Part of a small language model's weights: attention and MLP in parallel, a variant of Adam for these matrices.
MLP neurons of a small language model. Each row is named by its layer, matrix (down: output weights) and neuron, and shows model dimensions 0-127. Each number is 500 + 40 x the weight over its row's rms, rounded and kept within 0 to 999. Numbers have three digits each.
A block is one neuron, or neurons of one layer that tend to fire together. After each block is what it responds to, as a language model described it from the Wikipedia text at the highest values.

L8.down384:554452489505495501444528433523495439514488515500530461499436551535498530493528566459546515474504439538458537460539511493487481542515518502488583477520480485469504487496522556504577482503488511464580566443529486479434491531501480561554580552475535527530568443477571465437564532462601460468498439548454423452465492405404506535454495499520400411510497480435457520506493499527519478420461
Responds to: Start of table headers and sentences

L5.down6:539490524549488434491483460509455484520508451458489494459510511504510505506507414474528525500543525523459551526563479550459511464463441547470555461523619498502466546430433495487475507546501494531475538502495518427470499505579482559489536425552494501441500524482486518450453457500506502542533512507439498532513532441530510580536458438513452531565524509490457467457544513481498486541481
L5.down85:463479497436489545484505540458489435489543478510504524500457524467542538479565435458489512509476494530500502475499532537438536508530550445490515468540479493524518408539522481407460496513526560493469521553512542492491440526405544518509394504543516527519504481587512477507460547493545533582457458490535517484501508510482506520460481534550473464527449384468572438541522577502382405505486
L5.down131:529525505483555507492530500522462530529431526517465471476481441486550505469457427480449517420507527571506519474451482433488613508406482519544527510490460532490477437566576512498511508491445481543475513496542579529510470456449553498469507501531545478551482492520524476515443420500507560475506459500497503560493539538483519466445489461535519506463386528419561458512548491574499500481512
L5.down153:448505456553540505474468516525493532529531525508461457421501463446514465465476484483534459504550541513527453529493521504535452532451453575484460538530525462507503487492432453520485516555493533507505506470434548488488452566528515440558529471500538534554585493465473483538378488451525493500439480511459552499515448503530464552508486487441558460549588479458496501500486566472477558532515
L5.down175:578454456517489421528540515522460496515477475560495548514461460459407523479500512526504525528494545562512464468566524480455477526543523536509514491556424497495503483515478415485559462534500535518566491612550489455500455481529533465513518502453539516530490361522519484561538445511513571502448483461493450498497561535394534544494489454417469516471507452567572540586494484478483563502477
L5.down189:455496451529433432525510501469449524529439451491479501469521501503443546514453476535456570444575534533509491517450463517553485458494496440469541496509483526517579438548451493539484491572443540593518512512508619545446494530458466524464515522620457467489464520479540452455408507537481401546474539485519479506543438504499527401471538500481557502486474512494494488451486468539403408509538
L5.down202:478499458447510439454504498576509483457491507450536486521487507471475434562552574462526495492500494467541531437470534553487449571558532447580482559465443578457510545559533425503493537489522484478453586489514486414488505487453435492455442442569509481503503470538492506420469456481456527454470467595454595536450487463539504488475561489543477525493454485464485458500558475536521483493477
L5.down209:482489501472502526571570469510507502416428458475436493450461414521495527497563476573427562513545516475514542523471566529513456588525555576459554464458465467473545456549474487482494471467476445425472504512575576469566536486540498539476500485572502538446555525451426457472490481487572579432432499445478502493502517528505472522496517493492498550512545469468541521495479467490600524439466
L5.down245:515528525516539495500509507536540534464546572510475449499543534489520535579499432486489485469505553524476485485563442510484573479514452590462429527481498513588481503522504471475529458445473495498513487522576491448437472440498521505473478530454521564557503539528482512372531551572547500572467499502480485521515551502504498534437483510489527476510596538478529458507439508516504445460454
L5.down265:438524499467475484522471535459480425551581564465474487499467497514589503494487463534552490522538447478480507444462556480502479441489588456446567505489516505511553473465490493427461543476491526469496433499480494570479555455435523462437525521603464571509471506563553456454410522549495516485430518517459545520483458550520467503536490552531514482509450474495500477535474523535501383484434
L5.down420:499438475514517563467516523504486498484529462479537518462493525511449506462511437530517636511515502487547434500525486479472518454512469559494510505524512519570467459522501364495523487445445499519567506454507429572581459450427498538454512478534486533559525508425551470504490502516484491568480426455488441538481501507508502574438529516489487446511481531517501553538525543480598454446540
L5.down517:473576453516541555495458420458438505433480549464569430488503524492522553468521457456470491536475510407480516557436480542457515523495540534550468504521499541373434575589511480561502453464562536556448480536538486466473525449482462566479607534547512461472523486572490496509530534508523530521490464576494508540539460485454461551522551486524470488505513436526530511460541524484511520490520
L5.down534:515540468482563434536551427542471535456459507534535467430470425443474453504516503557504486540507521439463591512484524499560443487530476604484568534490506519573480495467464518507567484504432426523433508539481513468542483457522513541493478488507577483572542518590503489406502518528512538511470547610511526438508497478482491472490454421567498521545559549524472496501474505517551465568460
L5.down557:537558470515506491533389482529473474523510469578494439524530479439437546505502498499530570417513478498479563478468505469445458467484453511496514485548482529520444552495531486495480531582441559536491500464554401469598490533505524542460492508457544523477526451502571414418579527547515425527500468499557536551484474444519441462504526529496545431561466480517503490508500478509466516455523
L5.down563:520554602485541451555499491478448483501529470491508475560498550445468487476496471526516506461501463495505510495532458494482527518509447430501411466479499533460496436577547480577492562491525462495398436456488514522547509461478521526525542582533527462405450455514554531502501562613496488505471471513483488458469564498634531530463528499536533496405507404485558504478508539480497533502466
L5.down736:489495445457494515475488486480493520411484387525478470449497544456508460456536526516609454501495543522454462578443390510470508477472483503478544551503471604489433445513492510534473514499512453546539549438525529497489489489517468595473484547491515466542509473516491516457484595498543520558528522495456409550500484525415541492411496420495521544507501475489521503514485523507479491515554
Responds to: Wikipedia section headings

L7.down101:479470497512586551559472494514382527505485457434532546500584462537510484510523555498519495504372478456489548497462484514493466447446542448502532548552543467541513492537519445526480473451446437527465520468495453442522521502501581478468551539525485579515437538529508524475458433554519513516509500486531472476536505510504436515497539452464517530514457472433512458493490506524486534498543
L7.down136:527453502507457455500559542583541546478476529491558520445480423517496550484554500494514543448526566430470533420463439494520543437485487529522505499484502463510406460515483543483421466528489511496561518505539564506507518521520538481488441529544460496579481506519522473511312568502532523528604474497480443495541490469490532459514482504423458441501485483447436484498515582460522455534497
L7.down190:434428474539549503492456538565502459489511532512538452553461550501571539461506522494501542496520465545445476446520552531521541535519497453529479518469517486508430560534518518489471507492479423516488532492490480536484478562446589530506507512527507454517553558487456426504358479461523477554462435519431505509511478511546517454549545470463566486530497489505492462452494487469550519567463
L7.down478:480527540541475505493431514478555555557520521452458509497488523415416469484547449480391468516489528496519448512541507525427554539509423495514451596515496503491516460541550482523444487564544495485564446480535474472530512523522474532473558510526438446502447465516516523545459509517461538540477520445497542523481596457557453487580521561424492517496453560489571451476461491453466620508504
Responds to: Mid-number and mid-word pieces

L7.down94:489439474486502421458580502515488501462452532511446451456476500463492550549502463449516564453526559561467462478507465565447499464469497527508479493494472474464455499464454526409420516572452534535498469505478532458510544474423582504489555453509550509474543499548516447570581455551545525467507551497533493519536510527495532556469481470533529484511532522486444510494510492468563428553445
L7.down162:488497574469478530447410509470479511477495452520450600485528503465492504500523552551461568545500521513536523464451518524491470437481570491440473505552471509513505517504466516527423491539469595493507487502542483524455514484523459440519495479466581465420519468449482411516539467497587549503468478526549488481514414479511469474454483530485506437403578480536494496477410487536518516507417
L7.down259:518536502576547496479485479492551499508592493571524478540499510527478463480488483477505494563482517509425504550476521491465474503555398519510481428499488530465478515509528532513531492549543403492457448411520518512439544515437459489549521484547487491560555436552484450462549493513575476493460443513436522505500507513523538537500484571517509470500521524487542496442501498504496506489523
L7.down341:540498428531527459470526450493502482528451495530499536522508607452534408441503590446515477568495474448502465572525532455456521526555525470466514541463572622439480509513518453539540454515501554491542490583484484494437523520476521468465489534514484497455444530468429490487495443532414535470494484430540452472531544542516499485570551528497549504491465534516448499492454520512493489547529
Responds to: Mid-word fragments, rankings and music

L8.down337:494522516526542517583533466392474500511521436509491451519537493474491494533474488462482465525497465456573542530425549498447535462517597460541508481478539496496491494485496468473542467521522468478508417420525548564373582526474453511506480497499498511504473507527522482591613554530486466411515507493504521549528492495536522473534533412542491505547439521448484489458454478463511517502550
Responds to: Clause-opening word pieces

L8.down528:478530531540529570562447491567455434495505563464518505523504480426478484538455520551483485508471515473530528471520480435467474450494528456522495540462526502437477492471491500511523524550483512475512432505533478455468561507437565463479559525462476487501486491532567442450531507506512569449499484488439444495594487590504506503473533521587545554494483484540511573507551420503404492544521
Responds to: Word-piece continuations in music articles

L5.down22:431505547495449556505508523476521560445429514514464461467493494477489454509468455501585458509512454505463514538535521439485557429522483395526528514409489474572498467561458540541545534486528503446480483538479590567547532451433507542531456587419537519515497567434598467461478526532440468520547458564485459535577533551472548570479442541490450469488512486486479498506526526462511446497502
L5.down25:515459461505521497455433545497509460485510503433493580434457491553460520530558536426474586562485519521477475483544493471498549422511463425495512533534528510507564471520462478533457434534497499419541490490502506517454437523503522579462527483474503582524523519484465456506502535528590558432450476529517547466471486503487548489479506449512491441472481471494526529538449530515503512529478
L5.down51:429552483456481500518495472412447551557528473404465486604524471459477542436541547529546461582528515525499457509519469503509484477478508503483539512396506494497456556545425518504526551493510497507492545499521503454480513467530546483518520518487495472487538513528467425439459498533561481479429527590514484506534447497456539419479471507486425506487454503505540518604533553544497456451578
L5.down55:498458522487455475507517475552466470540586522402455489530520534533496544466505566507450501442512474513468487435456469512485496441603516496536491481486491579472468517525539440501383544478513524579457526501510503457462514533528465512448531544523500478408488502444527490524497598583521464446503515495501464466438483479524460488539508490544439476532479454499454533550527414497521491554513
L5.down83:491399486483497553392488443499478566519510526445470567515481466520487535517527480525626490464444451524433532493484555502551512513497499503538457528538562476516412447470485496476448553496422545514451601437490498566458507482430501544486577543568467543520545500473549466468483488535605492485547479494506460508492537485501495471527526482432476504485528569490449462501489436516491487510460
L5.down163:436470542542470564486433535508504462458499566489436515514491530538489492559469580461515517471480463520543540461535509554554487489517551468556524478529520505470525584459453475520469531509423483524499530522475654400377445513474441526499538520473493415535538498512464548446521470545484478529399426497453510507494486463547515450497485472513517462590487552488501557539542462490531464499552
L5.down211:508525480563519490513500537493552481483514589526520463504469463529528492550468447520503456479540477462461502483488503471495499466521489536532529493515492487490479508472514489481462425526483507518538427478577683461525502504462490490511511578518547487486495507514466448499230505534494541461527547511459461525494464562500472550512544492499542504461501451482522492483487524451512530509468
L5.down341:554572445529448526478477522445477445527506574460457492487462552538517502536519514478500540519524618495447548528502445478470529524504480539514513466521454432452453487439410445513516497410511479453458479509443548535499478506470481522505503481445434454535533505570574453494454492511535554466480547573561489484446531520550482424523464616503503509525552507504473514482509497538538514487501
L5.down417:503506569498502513504576621511513506512500554483533530463451518561486495525443524443551492507513451482491469466531496488466479494510510560491524537483522540555422432525409556585503485460483470472481533549495628482454411510539485539539491523481502503562523467503555537442484481490520528503558516544486553498497473539426503404484416470459474528467449506480426500509576444505586422512515
L5.down476:458488449449497493561446549473469487530519556471515486548566532409520487528453437525554426563506490477470515499510462504503488445492504518439507558522472562475483500427492526530526512522503508443512552463430491487547475493528524488470533462468495510506481578537540543549508525463516448497520550478434559427459543449532463539430543527483574450469550486558465520455473476497479495509570
L5.down492:417506521486498487517547458518473567440428512513422514482546399500552443453531493513467509475508502524478495466520570438608592483472510479492546492520494494485423512486517558584527490485501578482508517481611517550556483498433499469449508509488490506460491496497512575514490619490493532394467502496506450479561495467462466456437571477540412471554439530489482557474480503457539517501506
L5.down497:494454432497522490512505376467532472484533386452493512524515487582431511503468504471561471454453549433470514513571537521517536494528545494460529492544525502396501446479507435483525506430495488488453499499551494527548523461385493550392547517551531492504518519458602479568517524579550563486515479442543541506494498467449494551480496591567450525534530491481448493521499532467526461531473
L5.down512:528473605464432482476498501532473576490598530503478507516479472502503472471493568539509576431501493518454591511487601474536513462494511503485531518537536493533449446458481514478505492526468490503478507494526471519531420495477512480551514454487473517516512460513494575435502561526512480439461509465493498477520549493466460495511462466632479512438512456485496496489507522468535530553494
L5.down561:482490576459495494556511540486542538473563411453492486521520537486582470482474479409393460466507455512421592539467459464496469507518521475530529518511489533479510444537465486534518554501542423520483484506462527559505544477526513483431395481516571472524477498531423509484430520486491489461484489505562509456475516482525539401444483544560448536476521434522458524508527516568511533515494
L5.down638:470437541503494346499490484575489566485536495490577551501462514453542530525467450419478471438505483522532495494487499417472546521478570513476500476483523559497519459522507529514535521478490580440469533524419480456497523528516498482450517503542491515516429441413449507523519474450474478503537497518492561490476508541504601479468477541501527571559523462551515518545459437493506540492536
L5.down733:447537516450488479444480474497505496547464546479471489494501468524497448507566509550465503568513509551458454523389511513506493533562507465469461475450447520449472504566443461461448578473499547537458445471499527480574504437509546508512464471371567510487404523576584498491489499471487530545541517485509516482521485493501507477553497511516514489512464456570542496521531562500471498471514
Responds to: Clause-opening separator tokens

L7.down284:512492469480452513469481580506473443457539538536469549472488538491512446450567527551518550478457539514528458529524501480519528571490580490565533493522407528560499439483464510528448419513488475491542472470491470499472539482493473552506513498455524522524481547502424462453486492490490596533481483502448516496480498498505535535508579439559555590476505452520497445447483507502452545541530
L7.down327:522478458536515561529449537462521431601553525547498488557481432482467474518524480517505550482500458531512462525488478485491511483460489477451465451492483563494467545453620577421479504507432594516509508429451472487520493489482536543480443503482483519444553606549489508429573519539555469500494499550527535476448494549471512547570509495549518487476481416482495548516540471470491477513490
L7.down564:512470500506537482470509564554520583567442475490547496428529458489485442559424561601478491405497588537452557465541550511546502494486486501580500465496484470521492570505468511512541535480461589478472516464423442518462499527481503474504471580421486497565490542468546450494501525504506487476540500570502466496448518475541463525544504501506472557460547524515449453432488525484420498514506
L7.down676:473505371574464517462483531475512424529501505525508478566471506541496458559572472542518516520529499490498535423451541511451538549449516511509488435427501480548538537466504504450531463581451474431496607488546480508558488532427441480451572564467511499487477562561524509495520544535557449469571486499515490528476433462509463447522512489511533427496482472486509535518432479456479476445458
Responds to: Second word-piece after capital

L7.down165:451530464506549460526520475458515559502441498494488472578485418488553459508505512435539429443453497534520500482507551443500607402477545500477469543603558513490486521537537474584515524535498444480473447543494447560398543493493468550529542431483422518467449450448502594464476450495561460561528518522551476490484569562541488482499464421500508494489486486549540473482557476532467502500522
L7.down644:469569424473492528618539489450450515526476521552540481559548487443469401486495543556463500462499521495566458518490477535506479516524494457514532478505508492484504483482505522465502497499560528469490513598493474463450519503501496531470491505482516470376486483409575508473486449518488543452552454421527469565530523521537529474564523572541526513457460531481506548516504518517504475475482
L7.down693:454435545511490452478515540480462521514541482570583467508536414503495490504575422527426567558513493527539464425567527495443565521503548451460572481550535502499485388527484521402478525534498498467595481493503465456442503555523458503512532481528523507455473536527547486506467519512472505461460527496504459476518529401458479489484451474461484480466523493482494474536519532523490466560466
L7.down695:527545481486504472518493543464490518499492489498466495486516513517464497520528481499482512493524493468457478520460469484526466493484491519510570504493489508524482453501568501505507506488496521507500487485517746528491522499488487506487509508472516535486502502536464490507116538532517481514539486483502518499509517540484470534480541498527488477462478497448524505514481513480496509507485
Responds to: Wiki heading markup

L5.down62:485556538510527523516588561488521508496566586484459517551521512459513452482459449511535479483507544509475467489496493511469484532443497452445480476510522438476504450390490537529442509434468518429444511538468516476506543445493503550480561454498506560497513475427510516431556524545501428450486560569482493509499500540534556428563515458468558457467538502486482539455484537534527553514487
L5.down140:456512488566516525479540436497482523421468466537520460492469527511582457496497468526495524473481569499507498515451491497489467521407501485548500490570468536467547513449525478467532531458467488473520527461497540546525549442481550469524507450436440426551520555468476566463553540464495470451489488507552475532474589510517520541422418428420511511499472519523500453521497479528575449521557
L5.down144:435585506544494483493451482526492517548569504519458467457398482461449461464531533447479552502511487477566490501398512487517489481520540533508507468449467520501426527508561522460493531490504493525506475524392601480468571560502443520531441564511566496483501524580482473437542523509541471503477477483483555509460488532531545473460472425473491510469526446520492480444484513499537546423521
L5.down192:491531562437522432543460507553546523431474520472473482489525589514503481507509495514483492432504496517511524502484495497507477491477536461521518493493575521483511460525476544551542475517548560516554499401479549441432504525568468580497485519570498468540543486429454575491482547518502492474497515498492590556520479516492570542478473477481464451511434519496509429524519412492498411528470
L5.down287:470432470556445479545442468500504483539496495458539480526515474504449576484542530522571538473529486451474476533506494580509422511562617538522570458434431459427524520558580470509486470437462476467549485482524504448521550477486493471467513482493531445525448444483473470535455542513533549548494480525458559472476458443493507432466491512516428557572560525452443533489527524474558553487536
L5.down293:492553554505572395467459516559505512494425482495495521459472554486456494522530477509451501530496492526530540449466571545524545550447550404552421505529405524511473428506543465477436470491468507555457570528549530500428508480511447482542507501525508528506530501530541516459513514468505502568419460488467457445497557487574520512523540460516506531570500469440451533546530454535469484445516
L5.down304:503453459448455404486494416510499498486495517536574531469492448472506517525483559517547508525484515503533504482505507447452545523534491566558457578504487530417534524422576538493452470508534530455495436513491534513473484523443561510490485367518457497469514456499452558458548499497540485409507452493477526592465513522519552532446510586533537503505456530532528519541544589515492462499502
L5.down357:474465510492477517480478554527506541471435511476596475490546487508483394446483540510494455480494486449547429488516494453518483474437527475490534457501541533489478454501500570501502487503545505481546563507487593552435448525466529520562490479557442535531559496457493542493424506496520501502508455480477405575535524546547517495583462471539516527470459496480529482601499463461491468479550
L5.down433:536468401548502452547483482521503498527524478468555533413459469508496457458535383542519464460495515478518484441456518531517420472489468476487475506601499485474538488487505524571473571490511476504487477519468544530441556501446493525530531493448517481497534442511494549525504471490558489608509528498518474453441497537529558455517424467492564483492464474488488502489476506495501410505519
L5.down461:474548476438497474492454495504491505495527524512553473492539576492422492542491449473414493551509572430491582550462561457500441560498495527464521540432522538580517495511499537435430426558489534423518486553497600555481541544531486487512566529502516440578524504475475564553464515489555519483495535394472536480515510517489557480434523454509504556454440489475482427557517463496484456519572
L5.down498:513440431489493482478450491583484526545499497516498487447497548552507530423508513473550501514498574489535526486534461519507544531551448425579462493498477515511542516465379535542515535521499500538494495494489479441513466489472469523470452471590469422424421495535506566485537554459474498515559562481517601572451542499506515484519433476568519530442449458476509550490476484450508448497461
L5.down513:467498471549543380556467529539495453501526393516480542483484472560486528450501446531379517474491507539585459491533504544519437518587520533421522548500548472537498480459500443519549505558484505461457515468539544451490522529491499518505561513461483545425485469512533479552433495527515508431465514454536517481530524502552462502497524450474492463550442503526488481515527465466501486433472
L5.down528:568490382482522459532450512492452510497451506547459422469538561501471528432501499486487426471504459466461507543477504507529504485503529541534493480546531476528440460589477501558578473521532523474429551551523561472496477512497469540514517494528506388560509497512514496476523523445532506496558576556476516542508519502523550484560471488526434448521475479484541414594550561503518557532496
L5.down577:484525506470493500459485482555487517530522504493528443483481549509414558461529496462557475574526532460556471572656509432523567406480426504492489509462445482537459408513472553527517489469480531509528580491551568499501507495489565549520510490542434466509541550475560488507456520514493351540514506466480528532538503539483506517470518505496474588440466545493455447462491464496499494465504
L5.down656:469485528523451479470445485506477455534525514533490555488542465504500530501593529439553571493496558561458450529517442529464438492442467492566537508476489508482525522499444471507474489502532483497489514385474488503455489568485468450410448443505483440475405511523500514466516502540542447500549471465540464478453431493457520523556440448463442465456584518488580482526524495470533422485518
L5.down753:474505576535586496430493548476479530585490491477599426477512499537501463559597454489566536511506544472412455566598465494409526516502489511473424419491490525465480506488513573518579473482559497575424460500536514431501436574468509492584543499464487502536487463544489505521570543469482540456486479500459492461463449469521530547524511592526494473463543538476506503482481532451503451526476
Responds to: Narrative clause openers

L8.down69:499487565463499514462489472501536516464533542535559548528478507550459505471451444463510576518510471416560450484524552486373473500487499499444526493531538529562467430496494497461485472566420425475488478504485492534497503517525533592569544517539487411511474447449617533506449517559513486559505499517477503489538440478489545550546564530512470541543496478457493511469492531509607482483493
Responds to: Number-ending delimiters in lists

L5.down3:476514555518468500491500518490534452497540516499446573529547494446496606510491509467551481469472402572509500525502530439586472520532456449473455533486487426554527511513593480508623544453476417513466523482492419485552537502503473430425518451497521483567509527510546494454498468482519488613519486540399507533497521482546511498452519509518558422506500477492490500454416514488471469513492
L5.down18:514479480496540420509530521474493478582523427503440512453544497512493471452524474468549496518498527491458508531517501484541529521435526554477456469549429459455504474433580549510469533539457547543519483505508508529489526477590471486534437503495460503461422517436496485473526433491510464490511597521501436508506513447581493468485498452520566473514535484559509544469563505505521414582504
L5.down127:482497537509530472453496474606533576505527552539469506472562616517511473509487517529507551493474481549490451492515454451503497491489490541470464543503455535448441479492576461556514490505488496474392545420550456530510404478469558507460456498582501467486491521487489565463512545530476525518461487436539497519482435619485461504502541458447466468442422509533441523484480506538576424529503
L5.down128:489461504392532490526538513465501505519493499543463412491526473463564445516535517512448498488477494404477433456531504450528507452424514488478510437468495475515474527595507557496480497533568522517420448480576481524487545551521556526502522573523513505507539499515468430520475605495512541469530460515534479504583501501468498510561526525591478521502507533518569463482620461508460491497470
L5.down182:477539553524476496537562509565505459474462438515465495512570496455479532487472422508605498476496472446518482474476440505473560497516550509443589504458449535515566427558445525499493523533468477506442497549482499520465513436468407532498553548510458463559443469552521541548481552475513473545519593491464473448489533480543525515479541494517508520506450492470493489496468508455575564513518
L5.down203:531465520475551546559500499487452442486513493458503497491578546567464509540495484498499596509522494483518448547433449480513491483541462541474494534509491507451495559446609495468507487545517505528639467460482497545435490468420493542514458530414415506537527468428505512474463564473491537516582502448440483583524527528438491528488472532487566423490463490466495479544511514515431528503477
L5.down225:467589422549459474502517517535542414468548509448477488470469494556485500477520483431516480492484497495449541484544554508546478489529539495477458474576548501487536486531482498472559567473538487454462453516465475574434499578509491459540533555561557536534582482499526489441475481531530524497490430478475527491417449460537528413517451503494441635528466474489525478490479460521529543572487
L5.down237:551473513439585460527472458495525563519524495502491516515492452553466470491474452504466430477488479559495467461520497478429489476512487543589446520559510613445481501469463475536500465457456501486572498557550499498485438589496498481502542549547522527566495527538490486365543501432587524508496490486506512446526552529489585539514583492487448560465432492452486574441484511453454480504530
L5.down324:453532455536471515579436555507493531481464535504458513507522499494494454501499473550491433487511518497507500525481520475533581411451515526516499480515508499444461547517471508500507516551525560439586480516536599476487508456483488546452520486512528524517494531535461502535500578483559470478585528513488533452535498507483504483423525482574455508502486457461443483510518513496481415469466
L5.down364:484492452456490478521474471517501459565558539452474493591549491498533469381555456486512437434511532544490532507548565536564508412484454482504514518491529489513572480517446567567472493509424476477492488512456508486485556480494515500450535459513546484565547490524638503559491553533507437519510547534526550474503580508473514434471475473520411549509545512501549446520454509470481499528447
L5.down428:504533571521509466474416512556491513477533485577509465489483477583527500502529507498449480459523513526492486520495568535503487486462504460483522471477487529444467531495457472527523582499508499475498469561541578562432554483498476518532457494522485475483521479511467444503500519500459422535475545489419510519531459445509566498552506423466527544565521454490496538506446463464513399512484
L5.down489:482495463528506548471546485457479493483476408520567639499458479485529524492574512504517468492466575518448537541506535445498486544502469503465554534429528511493497492580447492474471504533522479562580532496496473456485447449563523570543483498444508547489573461432533478480498465487557526495525459591533458532431460567519548491440521491439472503499475488470546568532531508512509498496492
L5.down527:508499516526514512448482457477485499471548436522520470463433455561522433498463403446462529425505519410483439512512498592476467435544458525546467493556470557398504513482500537471487470485486525520504491530513524548503517520467487494511450590534463505517455514521428499536521554491494575524500532439512462466463456438530489513452606486503508507562479495417581492514479532448543612496465
L5.down588:514546478492525571417524446538507472506435442495438505487544504553476503451495483500521470539493516512485541491449505460455450479478527525518492507506473469477469525487555494480495479537511501461499500503564498424509486428499456544487528491579492587542480495541475483465496506456580471464454502437479512445482508510491500551538579538539533499538455481458440514525461516447437467426516
L5.down686:495528443400458467497460483535501458526531514572519502483457468549495545551488444413468554520482494549439508511397501463457475470532483442502431460448561478454489496432604487517446413510447491498466426479469494523537435501493492545548562554539526507523511517519398544471514509497455556488519544471538491461525437487497472491546485490502519489572532528529551500487590526496471495524518
L5.down705:564440501499432474515473547528490492469511472495509458508447497492461464483475528509449555515506477477520527468483520513522534517485479548495477527470499568551520502515507505546490519455551514501527505579532378553519495519480531461394406529511500469466430508542449548454549494498523470503518485544487518518503551555499521495503449508523523501493539493546500493592498462399473471525491
Responds to: Split music-article words